MLP neurons of a small language model. Each row is named by its layer, matrix (up: input weights) and neuron, and shows model dimensions 165-292. Each number is 200 + 30 x the weight over its row's rms, rounded and kept within 0 to 999.
A block is one neuron, or neurons of one layer that tend to fire together. Before each block is what it responds to, as a language model described it from the Wikipedia text at the highest values.

Responds to: Second syllable word pieces
L8.up37,162,174,194,222,163,188,184,175,142,188,277,181,184,228,222,201,172,191,220,199,262,246,168,140,207,170,250,179,131,214,194,194,231,215,164,240,198,213,240,189,178,160,198,174,246,202,160,203,253,158,228,198,193,217,189,228,190,195,200,188,195,190,224,169,213,240,215,214,160,190,186,258,211,207,196,172,180,200,266,251,217,135,228,202,238,220,207,193,177,234,240,211,214,285,188,204,211,201,253,191,178,216,194,245,243,200,222,207,164,176,230,195,199,201,210,200,174,212,192,234,214,186,186,271,138,192,200,147
L8.up455,233,160,176,177,248,181,170,171,173,201,219,251,143,209,200,217,208,186,196,180,246,199,173,201,215,234,206,148,159,171,185,189,228,241,235,210,239,166,206,163,228,167,214,196,244,176,164,245,221,217,167,266,232,226,229,203,195,180,232,204,212,223,252,258,231,209,190,205,147,161,206,167,167,172,176,220,187,149,240,226,223,227,252,235,178,205,275,205,216,161,213,192,193,246,218,175,203,210,207,232,168,249,211,266,246,239,199,135,213,176,212,166,181,172,179,171,183,196,193,194,195,238,225,184,155,244,201,229
L8.up680,204,166,181,204,223,239,198,234,177,161,206,194,230,191,186,232,158,235,169,171,232,249,183,165,186,158,260,163,245,196,198,175,189,166,238,199,173,166,248,210,146,217,212,176,186,185,182,212,185,244,182,191,155,213,160,255,187,186,192,178,179,196,176,205,196,225,202,168,188,189,150,218,243,189,242,215,191,227,240,244,197,224,174,229,191,186,194,140,206,213,233,241,245,174,163,212,171,262,180,220,162,189,149,192,218,182,169,198,226,214,255,158,206,197,192,187,166,231,197,194,253,213,218,203,178,232,244,145
L8.up769,243,177,174,190,202,203,159,241,187,178,222,197,177,198,191,184,163,189,197,223,240,216,146,182,220,187,223,203,172,171,205,207,231,206,189,225,240,205,190,196,214,143,236,226,230,204,181,201,238,196,221,224,171,196,213,210,213,188,211,185,184,220,256,260,215,247,174,211,198,205,196,189,184,162,216,186,197,223,244,179,220,169,171,215,224,253,161,197,283,179,187,252,177,219,159,211,187,296,200,221,147,177,243,177,216,155,193,226,189,176,194,169,232,171,149,242,162,212,254,217,234,145,162,192,149,233,205,195

Responds to: Sentence-ending punctuation
L9.up811,176,211,202,163,202,200,190,192,184,267,240,280,239,226,188,204,177,158,157,215,212,219,183,170,204,185,196,158,212,252,199,226,142,176,226,168,188,243,184,217,242,202,188,212,133,225,192,225,200,227,195,235,184,119,220,181,180,222,185,202,211,222,213,183,191,203,259,201,187,223,136,195,198,161,218,215,179,186,176,223,245,221,213,196,220,204,229,230,247,218,160,165,199,220,185,199,173,190,218,210,233,207,226,204,159,179,216,227,193,176,142,230,211,186,215,221,214,167,192,170,243,155,166,211,266,179,163,248

Responds to: Word-initial prefix fragments
L9.up580,216,215,162,178,222,247,169,174,118,204,220,224,213,184,195,188,237,182,228,227,219,151,209,172,224,162,199,170,218,157,237,212,278,214,194,194,186,217,156,250,182,210,219,177,166,224,207,209,219,241,173,157,226,213,185,179,183,165,229,198,209,205,204,213,174,235,193,130,193,182,266,194,206,183,186,160,232,228,176,170,181,186,251,190,210,189,248,188,220,153,154,198,142,239,202,198,227,247,241,185,163,170,220,223,175,225,219,190,182,176,259,183,150,143,238,165,204,186,195,208,207,212,163,163,212,225,235,173

Responds to: Section-heading closing markers
L8.up30,249,213,168,186,171,214,178,213,175,199,204,167,211,220,162,199,196,211,161,212,226,174,219,190,173,187,213,209,223,186,199,203,177,232,164,191,203,225,222,265,207,174,168,222,178,223,203,170,195,218,212,207,177,163,160,221,120,195,211,225,236,246,179,141,208,187,183,164,224,208,189,168,226,192,228,255,157,256,194,254,208,177,198,196,165,233,189,224,235,220,157,188,165,188,226,187,203,173,178,195,249,215,201,146,191,223,249,165,220,135,171,264,199,168,180,154,194,186,236,163,240,203,163,247,195,214,246,267
L8.up118,232,209,225,221,220,192,184,175,215,191,165,211,220,246,190,180,190,168,212,185,208,181,180,191,242,187,215,209,213,218,188,184,187,180,200,229,157,207,187,181,221,202,179,210,162,234,178,238,176,187,228,181,161,197,273,243,199,218,157,171,260,222,171,215,247,233,204,173,133,207,176,214,193,201,175,187,203,201,182,223,171,195,230,196,189,235,159,213,232,186,182,225,228,207,185,246,168,199,203,219,175,236,171,149,235,179,197,205,226,188,207,231,223,225,221,216,193,160,201,258,193,234,202,269,173,128,166,205
L8.up704,232,176,146,206,204,206,120,188,160,215,234,202,197,257,190,193,226,193,219,255,189,186,212,181,156,170,216,144,228,196,201,173,209,221,223,191,158,223,188,204,171,232,236,194,232,221,130,185,170,180,206,206,143,146,173,223,180,191,258,199,170,222,261,138,232,211,181,194,208,232,167,220,256,208,252,238,208,205,178,231,159,159,172,222,202,256,195,192,232,252,234,195,142,220,200,187,219,192,186,183,189,240,227,208,235,223,282,183,222,150,159,225,197,131,237,187,188,180,248,187,211,242,245,232,222,262,200,212
L8.up734,228,188,174,188,169,225,192,174,132,210,295,186,197,240,220,226,224,195,203,278,208,157,144,189,199,164,213,209,151,236,198,248,165,152,173,185,145,184,234,167,147,183,192,213,224,214,218,222,171,185,200,197,188,146,173,193,201,200,175,185,247,221,162,195,192,209,199,199,196,222,194,207,189,192,185,208,214,218,210,241,202,209,264,238,191,164,215,209,176,177,196,209,204,200,148,175,157,220,166,193,213,204,239,173,165,246,198,189,181,166,217,235,256,250,185,191,200,212,198,216,229,190,169,187,162,266,191,232

Responds to: Mid-word "re" fragment
L2.up16,183,197,201,160,151,152,162,158,210,249,203,196,215,192,213,179,216,203,150,219,226,198,145,219,195,135,206,218,258,178,195,150,161,222,187,228,243,220,173,215,197,216,198,220,156,179,190,158,252,201,214,143,176,197,202,188,195,129,243,233,201,244,239,234,236,194,253,230,218,152,268,199,199,235,135,165,183,155,186,181,228,170,195,205,165,239,163,183,193,184,182,194,172,173,228,171,204,207,235,188,210,193,135,226,187,206,217,138,195,173,210,195,221,226,196,180,196,236,182,190,189,201,166,169,165,187,198,175
L2.up26,173,230,228,161,205,186,186,168,185,190,265,216,173,191,204,173,144,146,233,219,227,168,240,183,232,220,210,191,189,148,213,259,224,214,198,209,187,172,214,184,223,229,265,189,254,218,184,195,210,204,187,185,149,213,238,198,206,211,201,166,250,193,196,232,282,182,215,237,213,208,191,260,268,229,164,263,208,214,294,204,185,250,209,202,170,212,173,222,181,142,164,251,210,184,243,196,192,222,281,208,160,174,202,178,220,253,180,230,216,217,240,207,161,251,206,201,204,160,181,187,177,239,170,195,208,196,160,241
L2.up76,220,207,180,153,215,207,215,204,155,196,193,204,224,215,203,190,200,177,178,199,206,262,173,220,198,151,216,161,218,228,149,230,213,214,190,159,177,227,162,196,224,163,174,210,218,207,225,212,255,211,230,177,144,186,246,201,157,193,316,221,244,190,242,222,173,229,167,200,157,181,221,216,189,156,254,190,228,230,141,198,258,183,225,198,224,199,229,198,239,227,181,168,155,214,211,181,257,154,144,215,157,199,174,214,192,207,221,225,193,236,240,160,237,177,190,172,169,281,210,246,213,149,201,190,196,203,210,208
L2.up212,261,170,192,163,193,171,215,211,204,193,222,215,207,214,160,191,204,213,194,265,232,198,141,233,168,143,208,186,179,209,199,209,204,243,247,221,243,280,190,139,182,194,208,205,265,195,200,235,208,179,226,232,164,214,223,160,204,230,164,141,193,182,224,184,196,203,188,187,170,150,226,185,201,140,201,117,236,183,194,191,269,226,259,171,223,228,200,178,201,142,174,182,197,113,243,204,233,211,254,233,213,213,172,169,207,169,198,192,175,203,200,226,196,179,182,190,199,216,205,260,214,193,197,154,129,187,226,239
L2.up362,228,238,192,202,157,130,171,186,178,192,222,189,230,186,200,245,194,192,200,173,185,219,230,202,210,183,174,194,196,189,206,176,167,214,221,209,167,162,185,139,232,171,214,200,186,196,163,237,213,293,217,212,163,234,243,216,157,151,216,199,219,209,193,193,190,213,213,215,217,213,191,219,188,180,177,253,152,181,180,238,215,184,201,209,156,169,206,201,199,212,207,179,165,137,176,188,217,152,258,179,187,223,205,197,195,213,255,247,215,156,238,182,234,166,187,241,247,137,215,217,178,199,198,198,158,275,191,183
L2.up400,176,167,205,156,210,185,187,168,204,207,167,210,183,201,194,204,134,197,134,167,223,167,186,235,177,199,186,164,223,210,188,167,148,265,210,204,178,255,237,165,187,191,199,227,241,201,211,212,217,236,177,223,219,212,208,171,210,180,197,170,178,197,219,234,204,192,206,196,231,219,212,209,149,221,219,193,184,224,200,207,170,185,197,167,206,221,210,180,164,202,123,208,216,180,216,192,176,184,242,219,181,179,156,207,211,195,190,180,199,183,219,160,189,219,168,180,166,203,226,222,228,175,220,165,209,185,209,238
L2.up460,192,228,164,220,223,223,194,206,207,196,269,224,192,232,253,143,176,168,195,245,217,206,199,232,200,178,232,197,199,193,181,234,192,247,187,199,199,162,168,185,229,246,271,148,225,226,229,193,208,258,228,226,162,227,208,244,183,190,205,211,280,125,185,280,167,216,166,174,222,163,206,212,193,224,211,202,169,202,213,192,162,230,209,183,202,196,213,187,181,198,203,157,132,175,207,193,292,204,176,251,212,202,192,136,207,239,204,192,202,230,220,189,206,211,214,170,219,238,213,170,246,196,197,147,243,166,216,173
L2.up484,220,208,178,183,241,197,229,186,167,216,237,183,174,177,183,147,174,239,177,198,228,207,149,269,122,144,237,213,200,169,186,162,135,272,187,222,226,215,187,171,163,176,182,175,257,203,210,209,236,218,237,179,206,229,250,155,203,222,258,192,264,156,210,215,240,207,208,210,229,173,199,188,176,176,207,218,196,210,220,191,224,192,200,175,202,194,178,197,136,192,147,171,147,191,242,208,216,170,233,194,196,183,118,184,207,220,229,212,171,187,217,180,214,200,202,165,175,229,203,223,213,240,189,187,209,162,172,165
L2.up502,248,180,165,172,167,147,193,199,119,177,183,185,215,253,215,194,171,190,276,183,215,270,235,243,199,178,218,194,198,194,162,209,186,239,247,227,207,211,180,240,194,145,223,168,196,236,184,248,244,193,170,105,159,241,214,205,213,190,171,163,185,218,186,213,257,266,187,193,213,207,258,209,193,121,189,210,202,246,161,248,203,219,239,215,179,202,181,179,270,205,156,191,185,185,230,207,202,162,166,189,209,171,163,205,212,236,194,199,127,243,204,219,201,183,170,216,241,183,203,237,179,161,190,210,243,197,204,161
L2.up539,239,169,169,183,222,177,213,163,117,207,214,178,190,168,198,205,161,185,192,257,225,179,144,222,137,207,244,169,217,252,263,212,211,236,219,187,238,227,190,232,148,141,229,229,132,237,180,170,180,212,183,196,166,192,230,170,170,216,193,173,179,186,217,167,202,205,154,151,184,208,217,189,207,256,234,243,278,227,224,187,176,271,239,193,236,217,196,114,228,196,102,218,166,215,183,201,153,241,174,132,176,143,193,214,218,199,176,212,201,178,183,259,183,174,194,213,174,263,161,252,243,244,200,198,154,204,234,175
L2.up560,227,230,127,152,217,182,184,115,176,192,218,217,242,167,202,166,193,193,147,209,213,211,190,190,184,176,212,190,198,178,184,129,168,245,250,164,185,242,196,247,181,146,217,185,209,231,189,193,197,223,246,203,203,247,248,221,181,200,193,193,215,133,216,208,228,214,192,180,135,153,178,242,215,203,206,248,224,189,251,142,211,214,233,232,186,217,211,121,216,243,137,160,193,199,228,185,207,220,165,211,128,207,218,202,232,235,178,223,162,233,276,263,237,194,188,177,161,203,228,239,224,219,193,214,196,169,194,174
L2.up602,196,249,193,243,149,173,215,219,152,203,249,237,221,153,257,217,182,222,201,229,218,236,172,167,218,161,184,202,173,162,230,218,250,177,231,176,221,199,202,156,167,207,256,200,236,186,172,225,223,215,184,174,197,203,242,215,208,201,255,223,165,179,184,179,213,223,167,205,210,185,184,202,199,221,185,212,237,208,221,197,203,202,178,189,180,234,196,167,242,170,197,170,145,130,203,179,188,209,155,186,209,156,175,192,194,206,188,204,188,264,235,163,135,199,164,166,202,212,163,236,186,174,208,194,205,224,247,222
L2.up653,223,198,152,178,287,186,233,176,172,218,266,228,246,183,239,181,160,206,166,218,188,186,200,213,172,191,229,216,259,188,233,131,149,237,177,194,226,201,192,166,196,158,169,226,216,185,155,242,229,208,187,200,161,210,249,191,183,156,167,202,245,168,180,197,224,206,227,206,245,190,216,151,219,170,232,206,201,244,194,185,207,162,208,214,174,168,167,195,179,201,219,211,195,178,215,180,205,128,172,156,174,168,181,158,202,198,253,188,245,168,205,230,178,195,195,178,193,230,183,184,231,161,178,190,224,233,229,179
L2.up677,231,247,215,202,221,170,192,193,178,145,237,204,241,160,248,228,159,240,177,177,220,236,230,184,195,165,167,230,198,182,143,166,156,250,192,174,237,237,231,195,210,227,184,217,148,150,237,187,256,196,216,221,160,230,222,192,217,213,173,223,171,217,193,195,238,214,208,173,206,173,154,247,173,223,177,164,192,195,229,192,239,179,195,216,220,166,172,212,175,262,155,129,168,158,238,170,188,180,239,242,222,213,211,232,220,182,203,210,245,202,205,206,199,197,171,144,206,176,197,197,160,188,157,238,184,195,189,235
L2.up687,198,215,192,212,241,182,152,195,223,238,188,174,213,198,221,192,146,239,206,183,216,189,204,230,188,157,193,194,193,240,221,177,179,192,252,208,228,192,208,207,138,158,163,198,161,139,202,238,201,231,188,178,188,206,207,169,231,207,192,254,192,154,175,213,215,191,188,186,184,158,209,169,199,168,204,222,199,206,253,248,175,170,232,182,210,201,186,127,211,208,199,207,164,194,225,127,180,213,157,184,262,184,201,104,203,217,160,203,172,202,214,186,225,200,240,213,164,162,203,153,214,222,185,233,168,204,227,218
L2.up789,212,179,200,181,225,157,213,208,143,192,169,171,185,187,191,220,172,225,161,233,229,213,182,217,171,178,232,147,189,255,212,215,240,196,184,218,151,194,180,210,240,151,234,191,231,157,211,232,227,246,185,210,160,218,147,194,179,182,193,158,153,187,194,183,172,232,186,136,244,191,206,225,164,229,217,169,195,211,186,204,253,196,217,199,223,211,227,155,205,264,120,213,177,188,213,154,211,179,235,156,175,169,223,184,180,236,176,209,196,183,201,155,110,226,204,177,214,213,167,201,198,257,191,173,173,177,223,191

Responds to: Sentence-ending punctuation
L2.up54,201,211,197,184,195,175,207,153,207,191,164,209,227,188,206,257,141,228,231,232,226,168,211,201,171,177,209,164,193,208,237,202,216,221,240,181,149,176,144,203,205,234,198,192,183,184,137,235,186,212,152,245,237,206,207,190,158,194,188,211,189,154,151,181,257,194,226,241,172,190,157,192,204,228,196,229,145,140,237,213,200,255,146,229,139,189,250,211,196,179,159,184,248,188,179,198,242,219,198,145,205,218,236,162,193,207,193,168,262,171,223,227,236,217,207,201,247,193,213,193,204,218,183,209,238,236,232,208
L2.up73,187,196,210,204,235,174,181,198,177,200,206,244,236,186,234,216,208,195,209,227,226,191,151,216,233,163,176,184,249,222,199,208,169,228,240,222,173,245,193,198,157,191,195,221,233,191,197,209,181,200,199,178,234,207,258,204,166,208,245,150,172,205,215,212,217,207,219,240,232,144,197,176,255,243,151,150,159,160,155,223,219,222,148,171,174,210,231,205,181,173,206,203,177,184,198,232,163,196,229,200,194,211,195,205,198,196,250,222,190,174,184,230,199,186,169,212,166,178,175,204,185,144,211,200,174,173,222,215
L2.up114,149,184,181,169,162,196,158,204,165,205,170,200,246,230,181,192,211,198,202,260,189,236,200,254,200,204,230,214,145,227,211,240,180,197,222,192,196,214,182,215,215,139,199,134,152,258,227,242,192,192,261,190,160,174,200,201,159,203,242,154,226,190,168,169,228,226,232,226,211,197,219,172,244,231,212,204,200,218,191,168,207,215,161,230,188,206,224,219,202,223,144,224,184,172,202,192,228,232,220,214,179,158,214,217,196,190,249,223,234,178,184,271,169,210,192,199,184,200,201,191,169,195,196,164,195,215,180,201
L2.up142,175,207,187,216,242,219,148,131,179,202,222,237,204,181,198,170,129,199,180,222,217,174,166,197,170,178,183,209,201,227,232,196,144,191,182,230,182,182,182,183,215,225,157,235,240,212,198,185,176,191,217,258,175,174,247,240,193,219,200,146,231,234,185,212,224,197,212,188,210,182,168,203,168,138,158,230,201,216,169,195,168,227,174,198,110,160,190,199,274,229,170,197,225,248,186,221,168,188,146,158,183,168,207,191,196,245,276,181,193,166,191,213,233,176,199,215,114,189,191,191,198,239,197,229,189,241,180,231
L2.up166,162,234,192,203,204,192,233,192,166,202,179,259,223,210,193,217,216,212,209,215,212,261,183,225,238,176,165,183,225,185,189,199,170,193,244,275,171,231,221,211,210,183,212,143,267,191,175,185,232,163,189,198,237,193,239,198,162,161,211,161,215,161,224,214,209,213,204,204,228,165,236,220,233,165,181,186,143,217,182,186,215,188,153,193,216,171,200,243,188,214,173,180,230,159,164,202,189,162,218,216,201,244,244,184,195,189,222,208,179,184,182,204,208,150,190,160,194,166,189,156,186,204,199,183,187,187,252,250
L2.up199,154,213,189,213,206,228,192,156,211,206,154,243,218,173,189,215,197,203,232,241,198,223,190,208,216,199,180,197,224,203,190,165,175,201,236,255,169,195,148,188,198,226,171,203,218,230,177,195,179,201,222,180,206,216,220,207,175,196,192,181,233,203,193,229,193,197,204,166,156,182,228,235,256,232,177,214,155,194,239,230,170,235,158,219,148,215,249,170,223,227,157,210,238,181,168,185,202,166,166,223,212,206,241,224,206,242,300,197,198,166,208,221,238,172,201,207,164,277,215,214,244,177,206,182,210,202,262,203
L2.up258,175,235,193,161,206,206,142,164,142,191,177,217,191,229,228,207,195,183,216,211,186,187,207,201,139,115,178,189,251,205,212,189,209,176,212,230,137,198,175,174,194,184,219,170,194,210,167,181,220,203,295,234,219,180,221,209,136,178,189,182,259,214,299,232,222,188,193,230,189,166,213,219,234,200,187,196,205,224,233,215,188,236,194,254,201,174,238,204,171,272,186,196,205,223,181,168,182,198,201,195,234,243,221,238,159,168,233,256,200,182,222,239,219,194,196,209,194,203,190,170,191,245,190,218,196,168,245,139
L2.up430,230,158,209,181,242,234,173,140,185,186,210,223,183,211,183,241,156,170,207,263,231,204,222,175,177,167,175,171,203,260,255,190,166,195,185,164,192,198,232,198,198,216,169,271,199,214,189,173,184,222,196,159,191,214,201,225,219,173,209,217,194,229,228,191,230,211,232,157,201,195,180,238,167,235,205,277,161,217,157,206,152,208,235,188,189,216,225,191,241,262,125,167,193,242,198,159,178,196,161,176,188,180,165,201,230,194,254,193,193,182,159,247,211,225,205,176,201,178,189,171,193,227,197,242,215,164,216,198
L2.up433,203,209,100,210,188,195,178,181,153,217,158,180,203,171,203,192,185,233,234,193,233,184,196,217,124,223,250,133,177,215,206,194,194,159,241,172,166,202,188,261,173,179,197,210,171,208,123,235,172,181,201,170,177,186,201,217,122,190,191,165,252,192,153,207,169,197,220,120,206,210,238,209,207,226,185,215,203,218,224,227,170,193,237,254,256,226,162,211,197,302,189,200,232,181,190,222,175,187,208,259,153,196,254,179,201,210,205,217,239,191,177,241,207,213,199,234,207,199,212,187,218,242,206,166,210,216,190,154
L2.up437,190,213,210,190,226,197,168,173,193,191,198,287,182,160,209,225,227,269,219,225,229,198,213,175,241,244,232,180,246,202,180,184,187,188,262,204,232,179,167,184,222,208,184,158,260,193,120,197,163,229,223,174,180,187,185,178,187,164,187,149,222,190,237,213,178,215,247,174,198,176,210,215,270,266,190,180,216,208,276,213,139,165,220,232,139,236,204,172,209,227,225,185,205,206,147,208,186,215,181,242,192,220,230,200,196,238,291,216,238,177,176,232,178,200,190,203,233,192,208,125,185,199,160,162,216,170,222,204
L2.up567,151,212,212,143,191,156,245,143,180,191,195,189,218,225,212,181,158,182,223,241,217,209,204,169,149,182,182,165,177,210,237,210,189,193,228,175,138,174,159,252,217,217,246,147,180,220,200,240,250,174,172,254,193,225,238,180,176,202,193,181,236,184,258,200,274,224,210,202,200,191,159,205,236,199,219,254,177,209,223,167,234,261,216,226,187,215,223,249,188,200,99,217,204,206,207,164,200,224,212,162,184,228,214,169,192,192,221,231,225,119,244,228,237,237,196,181,204,199,185,240,219,178,202,180,197,254,171,193
L2.up603,130,233,276,149,197,147,215,158,176,232,230,188,226,195,240,217,173,216,224,257,202,214,215,221,189,202,194,175,199,209,182,188,161,229,219,208,118,207,183,228,175,181,201,183,187,216,185,237,144,181,195,245,200,159,210,224,141,190,202,166,150,253,185,198,220,197,205,210,190,167,137,211,240,225,222,197,141,217,209,251,187,257,118,188,181,202,210,215,287,193,191,209,150,220,157,174,228,223,204,177,185,209,257,183,195,240,232,193,189,158,233,231,209,216,214,215,216,215,189,180,206,208,174,204,197,207,212,267
L2.up629,149,191,146,193,204,180,196,181,152,193,197,162,203,211,194,206,187,219,218,211,207,171,172,245,146,218,211,152,230,204,178,252,158,195,223,199,193,223,161,204,190,144,238,154,227,197,154,261,183,217,173,189,236,223,194,213,152,168,212,208,222,229,223,193,239,221,201,183,154,188,185,253,195,201,217,197,144,206,198,248,200,252,210,192,224,212,176,237,223,182,141,208,225,223,173,236,191,200,233,189,133,208,198,154,192,261,183,201,160,213,192,237,205,224,201,209,189,240,215,234,207,176,208,175,190,193,227,222
L2.up707,142,203,181,194,190,242,223,232,231,201,175,257,231,192,185,217,234,211,246,214,218,245,214,153,149,190,184,171,190,231,204,261,226,210,251,199,143,243,240,173,183,236,182,234,217,194,219,151,199,188,161,208,225,219,233,158,143,218,216,169,204,189,176,163,228,223,233,190,200,169,199,217,203,216,159,173,180,169,192,259,234,201,235,253,194,232,203,236,187,185,138,220,208,181,184,229,170,245,220,242,216,173,185,174,247,207,208,198,197,181,175,239,213,210,182,197,175,219,181,182,183,129,164,187,105,177,252,204
L2.up777,190,189,187,174,187,191,130,137,195,189,204,192,204,232,187,192,173,197,221,178,200,181,166,258,135,126,172,212,236,180,269,148,105,180,189,187,157,169,160,183,214,182,174,191,216,219,208,166,203,184,252,193,205,175,221,183,163,198,204,150,210,271,229,234,192,154,194,214,161,207,168,205,185,200,201,203,169,214,184,185,153,194,170,218,201,183,244,228,234,245,177,210,213,243,132,176,193,187,172,176,180,210,159,237,139,191,264,175,220,178,203,190,207,183,202,196,209,209,233,209,183,232,186,213,184,180,193,147
L2.up872,173,214,188,205,236,226,228,182,174,195,226,222,206,172,250,176,191,208,170,178,206,150,169,203,196,187,182,179,187,197,202,147,217,161,192,181,111,192,206,242,178,172,178,257,228,201,155,196,192,204,187,194,196,195,227,200,192,185,148,189,208,239,172,182,236,180,219,183,192,195,153,216,181,245,202,264,195,263,229,236,178,225,195,189,197,179,177,217,239,241,188,218,209,219,158,177,170,196,169,166,170,163,229,202,210,187,203,204,246,168,178,236,255,181,193,155,209,179,193,186,153,211,160,221,168,203,213,257